config.yaml
num_hidden_layers: 13
hidden_size: 224
num_attention_heads: 7
num_key_value_heads: 7
head_dim: 32
intermediate_size: 576
vocab_size: 8192
hidden_act: "geglu"
norm: "rmsnorm"
norm_place: "peri"
norm_eps: 1e-06
positions: "rope"
rope_theta: 10000.0
rope_fraction: 1.0
qk_norm: false
attn_scale: 0.177
bias: "none"
tie_word_embeddings: true
parallel_block: false
extras: ["capped logits"]
init: "uniform"
init_std_qkv: 0.0394
init_std_o: 0.00773
init_std_up: 0.0394
init_std_down: 0.00773
optimizer: "adam_atan2"
learning_rate: 0.00144
beta1: 0.95
beta2: 0.95
weight_decay: 0.15
lr_head: 0.0188
max_grad_norm: 2.0
warmup_steps: 583
schedule: "wsd"
decay_fraction: 0.741
decay_shape: "linear"
final_lr_fraction: 0.05
batch_tokens: 65536
max_seq_len: 512
doc_mask: true
train_tokens: 570500000
max_steps: 8706
dataset: "wikipedia_en"
MLP neurons of a small language model. Each row is named by its layer, matrix (gate and up: input weights; down: output weights) and neuron, and shows model dimensions 112-175. Each number is 128 + 24 x the weight over its row's rms, rounded and kept within 0 to 255. A neuron's up and down rows have the sign that makes its largest values positive.
After each neuron's rows, "fires on" lists the tokens most often at its 100 highest values on Wikipedia text that the model never trained on. A number after a token or word is its count.

L5.gate217 [126 135 108  95 121 118 135 104 107 107 100 119 113 161 148 164 172 115 134 135 135 178 127 183 110  74 141 115 132 131 135 146 147 191 130 118 125 131 102 107 126 118 110 134 150 118 124 120 121 149 116 132 100 109 148 112 113 150 110 119 132 114 167 123]
L5.up217 [107 138 171 123 109 125 153 119 146 119 105 116 151 132 144 121 154 109 118 139 122 185 114 140 130 103 147 107 128 156 133 132 143 125 141 136 102 162 113 131 164 141 143  91 131 133 104 121 136 165 101 133 124  88 145 137 134 157 110 125 151 106 164 170]
L5.down217 [ 98 134  97 165 149 182 122 133 118 108 164 126 147 107 158 110  91 136 151 178 123 126 120  94 104 154 117 113 118 124  88 150 138 110 149 112 138 128 136 111  99  95 117 147 144 120 113 104 154 159 163 139 153 145 141 127 124 116 150 119 102 133 149 126]
fires on: "| " 99

L10.gate503 [ 88 114 138  94 125 123 119 137  98  96 145  94 126 188 120 121 127 126 126 130 135 140 121 122 141 156 125 130 128  67 126 117 111 126 147 149 117 131 140 165 148 126 136 162 172 123 122 172 149 113 148 166 152  69 148 122 165 101 134 115  91 107 149 119]
L10.up503 [ 83 133 148 115 161 202  93 126 159 124 161 153 143 145  81 113 119 152  94 133  92 115 130 129 130 120 167 122 133 132 122 136 129 132 123 128  76 111  93 168 123 186 143 131 107 144 155 100 116  72 136 105 143 134 135 108 155 153 122 159 140 149 145 130]
L10.down503 [145 150  97 144 160 130 125 148 129 110 136 149 101 170 176 116 145 162 108 144 138 137 153 117 125 166 118 108 152 139 100 152 121 118 109 148 133 121 107 145 143 111 131  77 155 102 127 111 106 168 130 152 124 185 150 111 165 117 100 151 106 164 101 139]
fires on: "." 50, "195" 8, "á" 7

L4.gate552 [134  90 138 144 112 132 108 130  95 109 123 116 140 116  81 126 151 134 119 126 105 162 132 137 158 138 136 154 122  64 127 111 140 120 130 109 145 115 106 111 122 117 101 173 109 126 153 116 114 113 144 114 119 144 115 111 138  99 142 145 137 161 118 121]
L4.up552 [ 96 136 129 153 123 119 181 156 163 132 129 132  88 100 107  95 131 107 148 134 123  91 141 167 121 146 138 115 142 123 102 117 150  96 125 141 103 154 139 143  90 128 110 161 126 100 110 151 125 159 125 113 130 134 118  92 169 152 112 136  98 118 120 118]
L4.down552 [162 112 129 131 152 144  91 138 106 132 149 108 156 171 121 113 119 122 102 130 127 145 106  99 164 109 119 122 156 116 137  93  94 152 114 166 167  84 124 127 165 111 114 120 117 133 125 133 156 105 102 140 136 100 151 164  89 114 141 103 144 162 141 125]
fires on: "University " 20, "crow" 10, "Dav" 8, "Gh" 7, "down" 5, "coach " 4

L2.gate405 [ 91 148 144 122 116 146 117 117 139 185  92 141 168 112 135 147 111 138 153 128 108 113 102 142 129 133 131 141 156 173 115  94  87 135 171 119 144 129 155 130  96 163 110 155  84 103 112 113 112  75 134 120 145 188 107 123 129 153 160 135 101 176  98 138]
L2.up405 [107  98 154 166  80 124 125 130 147 182  99  99 180 120 120 137 143 111 145 139 106 143 115 125  87 116 132 148 129 165 104  91 104 147 137 127 106 129 158 131  97 144  84 124  92 129 143  91  82 118 149 107 134 176 102 136 128 124 141 177 112 143 128 131]
L2.down405 [169 130 133 138 117 132 112 144 121  91 135 114  85 112 151  97 157 135 130 126 155 128 141 116 128 123 127 106  79  39 162 115 171  75 102 150 108 125 141 128 128  96 134 127 169 136 138 145 135 165  93 111 105  78 135 133 135 120 116 142 141  76 143 106]
fires on: "fl" 19, "Ch" 14, "Fr" 10, "Ac" 10, "Fl" 8, "such " 7

L2.gate359 [ 64 108 128 146 111 103 114 140 142 120 106 130 112 141 115 102  63 175  82 118 140 149 106 120  99 128 132 138 138 178 164 132 132 139 138 193 171 135 150 182 156 115 155 144 138 157 164 134 126 119 143 106 118 121 116  92 179 103 164 149 101 162 114 112]
L2.up359 [131 119 166 147 136  88 144 117  49 105  81 125 108 103 127 118 123 112 121 102 142 103 120 105  90 148  94 112 128 121 139 115 113 126 142 141 181 156 131 121  97 130 127 145 142 108 126 105 170 148 109 118  95 166 147 139 153 128 125 132 154  94 109 154]
L2.down359 [117 153 101 107 135 157 115 136 160 171 181 119 152 131 137 127 124 139 113 136 108 144 137 119 183 101 178 183 122 152 107  98 137 151 115 137  81  90 152 121 179 144 142 124 143 148 137 106 103 131 114 130 163  95 102 107 118 149 122 104 116 155 133  95]
fires on: "who " 79, "whose " 5, "." 5, "via " 5

L10.gate533 [140 114 130 145 114 116  94 100 131 136 141 116 143 162 173 127 103 123 173 130 137 133 154 114 117 153 158 132 100 114 114 103 122 138 134 111 139  99 149 165 165 148 169 125 109 112 172 124 168 132 138 134 161  77 141  99  83 133 146 105 102 120 170 104]
L10.up533 [151 127  88 132 185 143 134 105 123 105 122 158  93 137 121 120 136 157 138 139 105 142 143 166 153  99 111 135 131 123 126 115 112 125 127  88 108 108 151 173 125 167 158 111 156 134 143 129 127 149  85 122 122 151  94 122 130 182 107  74 149 164 136 115]
L10.down533 [141 159 138 124 135 135  84 114 107 124 148 109 122 123 119 116 123 149 127 103 142 133  84 152 153 131 135 142 178 145 108 147 133  95 110 145 119 115  99 129  82 130 137  92 117 130 178 158 158 158 167 101 116 161  99 108 149 138 135 106 111 151 155 120]
fires on: "′" 18, "." 17, "°" 15, ", " 7, "Total " 5

L2.gate145 [155 147 124 132 152  90 159 115 150 165  95 126 129 135 140 150 159  68 147 131 155 123 119 122 112 129 126 146 124 228 159 134 150 137 126 176 108 107 139 124 172 152 101 129 109 102 101 143 114  92 107 158 147 137 127 167 100 127 138 148  75 144 142 185]
L2.up145 [137 117 155 122 121 157 124 108 134 154 152 126  95 121 112 170 140 182 133 109  77 113 116 128 118 145 144  99 158 123 151 142 141  86 103 109 102 119 104 147 124 111 176 123 147 140 133 169 143 169 165 114  89 126 133 120 103 127 169  81 101 110 108 118]
L2.down145 [147 157 101 129 162  94 135 143 146 139 103 122 190 147 141 101 142  76 141 115 165 127 147 166 118 123 107 152 133 172  90 140 166 200 109 163 117 104 159 114 137 147  99 140  98 106  77  55 114 115 100 148 189 122 160 153 137 119 131 130 128 139 133 161]
fires on: "; " 93, "); " 4

L2.gate121 [156 114 118 125  82 123 188 128 113 109 115 123 134 111  96 106 142  91 111 163 178 175 149 125  99 120 159 129 134 146 150 135 145 116  94 124 136 148 105 140 132 121 118 162 146 140 161 139 118 151 142  94 112  83 119 116 120 159 130 137 140 116 113 110]
L2.up121 [140 107 126 126 127 162 140 114 161 162 159 153 109  83  95 115 145 131 118 117  88 104 137 134 148 157 105  69 126 120 174 152 123 114 104 161 141 129 173 121 154 137  90 154 184 154 139 143 143 151 121 126 107 125 107 165  94 130 144 142 154  97 134 142]
L2.down121 [122 170 150 144 149 105  91 106 108 127 102  88 125 150 161 137  98 148 139 118 153 154 146 129 116 104 151 167 131 146  72 109 115 137 166 114 100 137 112 141 121 136 174  79 105  95 103 107 100 105 158 134 138 129 178 106 158 125 131 109 107 151 145 165]
fires on: "row" 13, "65" 9, "Pr" 9, "P" 8, "07" 7, "ov" 7

L3.gate118 [126 172 100 117 169 126 137 139 156 151 122 126 102 122 137 114 129  86 154 151 149 141 152 164  86 128 147 119 140 188 183 116 160 171 138 123 125  79 103 108 165 144 104 157 101 129 135 121 176 150 116 159 131 132 148 119  78 143 115 103 162 149 114 122]
L3.up118 [129 167  71 147 167 143 147 158 127 111  77 125  91 146 126 117  83 160 110 113 112 123 124 123  93 137 162 138 133 169 153 127 154 144 123 110  91  91 139 149 145 141 123 133  91 151 104 131 145 159  78 149 105 145 121  91  95 138 136 104 116 101 128 148]
L3.down118 [ 89 154 138 129 104 112 101 122 146 142 145 169 165 107 141 117 156 137 142 126 118 127 145 166 120 154 123 101 144 111 124  84 120 117 117 168 144 102 105 151 141 130 149 145 139 143 134 124 117 120 162 111 183 114 107 110 186  74 133 121 139 164 115 110]
fires on: "; " 19, "G " 16, "appointed " 12, "built " 11, "JPN " 9, "listed " 5

L2.gate500 [136 138 133 130 150  81 125 124 116 149 153 126  88  91 138 124 134  99 151 119 116 126 122 149 108 118 120 105 111 143 135  89 151 114 124 134  52 131 115 129 202 133 143 147 105 158 144 137 130 119 106 166  99 104 157 122 139 110 123 120 102 100 137  89]
L2.up500 [132 134 148 165 156  86 115 126 127 157 103 163 101 123 109 180 107  74 138 148 141 133  80 116 120 115 102 169 136 173 123 142 129  99 136 121 116 106 159 112 165 122 108 112 126 166 148 123 150 104 111 159  95 100 139  78 123 137  83 130 127 101 124  92]
L2.down500 [106 159  94 115 115 178 138 135 124 125 105 122 136 152 116 105 105 115 123 105 153 117 158 154 124 118 126 142 148 108 105 144 128 154 114 172 154 110 156 156 117 141 109 121 117 119 101  43 129 134 124  85 136 167 133 169 146 123 143 142 180 152 133 141]
fires on: "; " 86, "\n" 8, ": " 6

L2.gate352 [143 100 140 154 125 140 140 115 123 159 121 141 121 143 154  74 128 131 153 113  95 132 129  88 105 120 104 121 108 100 128  96  59 106 120 119 154 148 147 166 114 138 125  63 112 191 127 133 106 137 141  83 134 121 129 133 114 101 147 150 117 126 107 132]
L2.up352 [107 116 119 147 139 105 127  95 103 146 137 110 109 108 112  93 179  69 145 124 118 103 141 131  82 142  97 111 137 101  81 130 131 110 137  89  88 125 147 127 137 124 106 124 146 138 124 136 127  95 182 145 139 136 105 140  96 137 103 118 162 145 109 108]
L2.down352 [138 168 154 116 111 148 122 137 164 102 124 126 158 146 181 174  47 195 110 140 151 146 117 109 199 100 126 132 113 121 153 129 164 137 124 138 161 133 108 123 132 130 162 138 125 127 129 180 134 145  79 104 103 141 140 111 140 130 158 135 121  93 155 122]
fires on: "season " 24, "Year" 11, "influ" 7, "champion" 5, "po" 5, "second" 4

L3.gate346 [ 63 117  78 112 105 146 123 110 105 145 117 127 119 140 124 107 113 118 141 133 161 134 155 115 123 144 119  93 159 145 126 128 173 158 104 142 121  85 108 123 112 145  98 181 124 136  74 121 151 121 124 156  96 144 125 161 118 162 139 127  85 116 145 123]
L3.up346 [138 123 125 162 125 166 144 133 139 138  71 108 148 123 150 118  97 153 161 123 170 119 116 134 148 115 127 141  55 128 140 144 164 106  90 135 126 122 162 111  90  96 129 164  94 159 119 106 157 107 101  99  82 144  92 151 107 114 152 167 113  76 146 138]
L3.down346 [160 123 172 116 138 119 140 139 158 117 157 137 144 126 105 139 145 134  99 134 102 129 114 123 114 110 117 154 106  94 146 127  85 105 136  96 123 148 138 141 120 148 144 104 112  92 141 142 100 144 133  83 173 131 138 120 165 112 140 168 140 144 131 123]
fires on: "of " 22, "s " 7, "ut" 7, "* " 5, "et " 5, "as " 5

L2.gate278 [141 132 138  96 143 100 150 123 128 142 121 137 115 110 154 194 112 173  69 139 111 175  97 152 111  79 147 123 131 156 127 144 114 156 120 118 107 129 149 108 143 149 123 121 152 129 107  99 130 160 102 129 129 119 110 118 138 128 122 110  86 149 158 133]
L2.up278 [162 131 145 153  95 106 139 151 150 170 113 133 147 103 127 159 116 133 121 155  89 142  85 160 118  88 118 157 137 171 146 104 140 139 138 117 101 127 155  97 109 141 139 117 182 122  87  98 155 197 124 146 110 141 114 151 160 112  85 145 120 127 134 137]
L2.down278 [ 97 112 154 165 116 154 113 148 137 107 118  88 155 118 120  69 134  58 177 122 156  78 163 115 108 148  92 134 118 101 105  98 149  87 133 120 161  94 138 138 114  96 126 131 133 100 139 152 152 115 149 128 143 174 148 123 107 138 146 164 187 126 111 132]
fires on: "or " 87, "by " 5, "| " 5

L2.gate245 [133 147 143 139  86 100 117 169 109 149  72 135 159 122  80 139 125 113 127 152 113 132 102 122  94 112 130 162 114 140 114 136 151  99  97 129  40 151 122 127 153  98  90 141 107 131 156 149 111 132 125 134 129 140 115 162 110  78 131 159 103 108 149 111]
L2.up245 [120 111 135 137 109 120 107 109 102 101 165 122 111  92  77 134 119 125 189 151 126 150  87 139 128 170  92 113 181 135 138 160 113 139 109 138 142  92 108 184 145 143 157 159 109 105 129 119 140  80 111 139 116 133 135 139 127 126 117 129 131 142 119 134]
L2.down245 [145 143 129 127 146 126 127 152 149 158  90 154 154 142 153 115 154 123  73 102 117 122 176 103 144  98 173 138  57 123 106 100 153 158 130 119 101 140 159  74 130 140 101 116 150 124 124 115 151 155 143 114 140 108 119 113 133 145 169 148 124 114 132 131]
fires on: "to " 73, "; " 13, "s " 11

L3.gate151 [154 115 120 134 110 110 122 146 132 136 105 158 119 143 166 134 121  97 143 116 142  98 118 150 120 150 153 153 162 167  97 164 169 146 102 119 136 158 124 140 129 117 149 127 140 147 112 115 149 112 137 122 120 108 111 137 111 131 124 132 150 103 188 133]
L3.up151 [131 140 110 104 141 107 100 127 106 110 179 108 115  66 105 174  96 137 115 122 103 125  99 109 160 113 109 165 130 105 108 102 120 125  74 136 125 130 128 106 119 133 159 123 137 148 122 139 127 143 146 101 120 150 167 129 141 164 115 111  96  92  99 147]
L3.down151 [146 120 165  96 141 108 109 141 133 130 103 143 114 141 144 104 173 149 147 108 126 115 116 129 148 129 108  93 159 147  79 105 182  98 124 115 134 142 126 151 165 119 133 124  90 121 139   6 126 107 133 144 139 125 132 114 131 120 130 165 142 150 164 117]
fires on: "). " 46, ". " 24, ")." 11, "\". " 9, "; " 4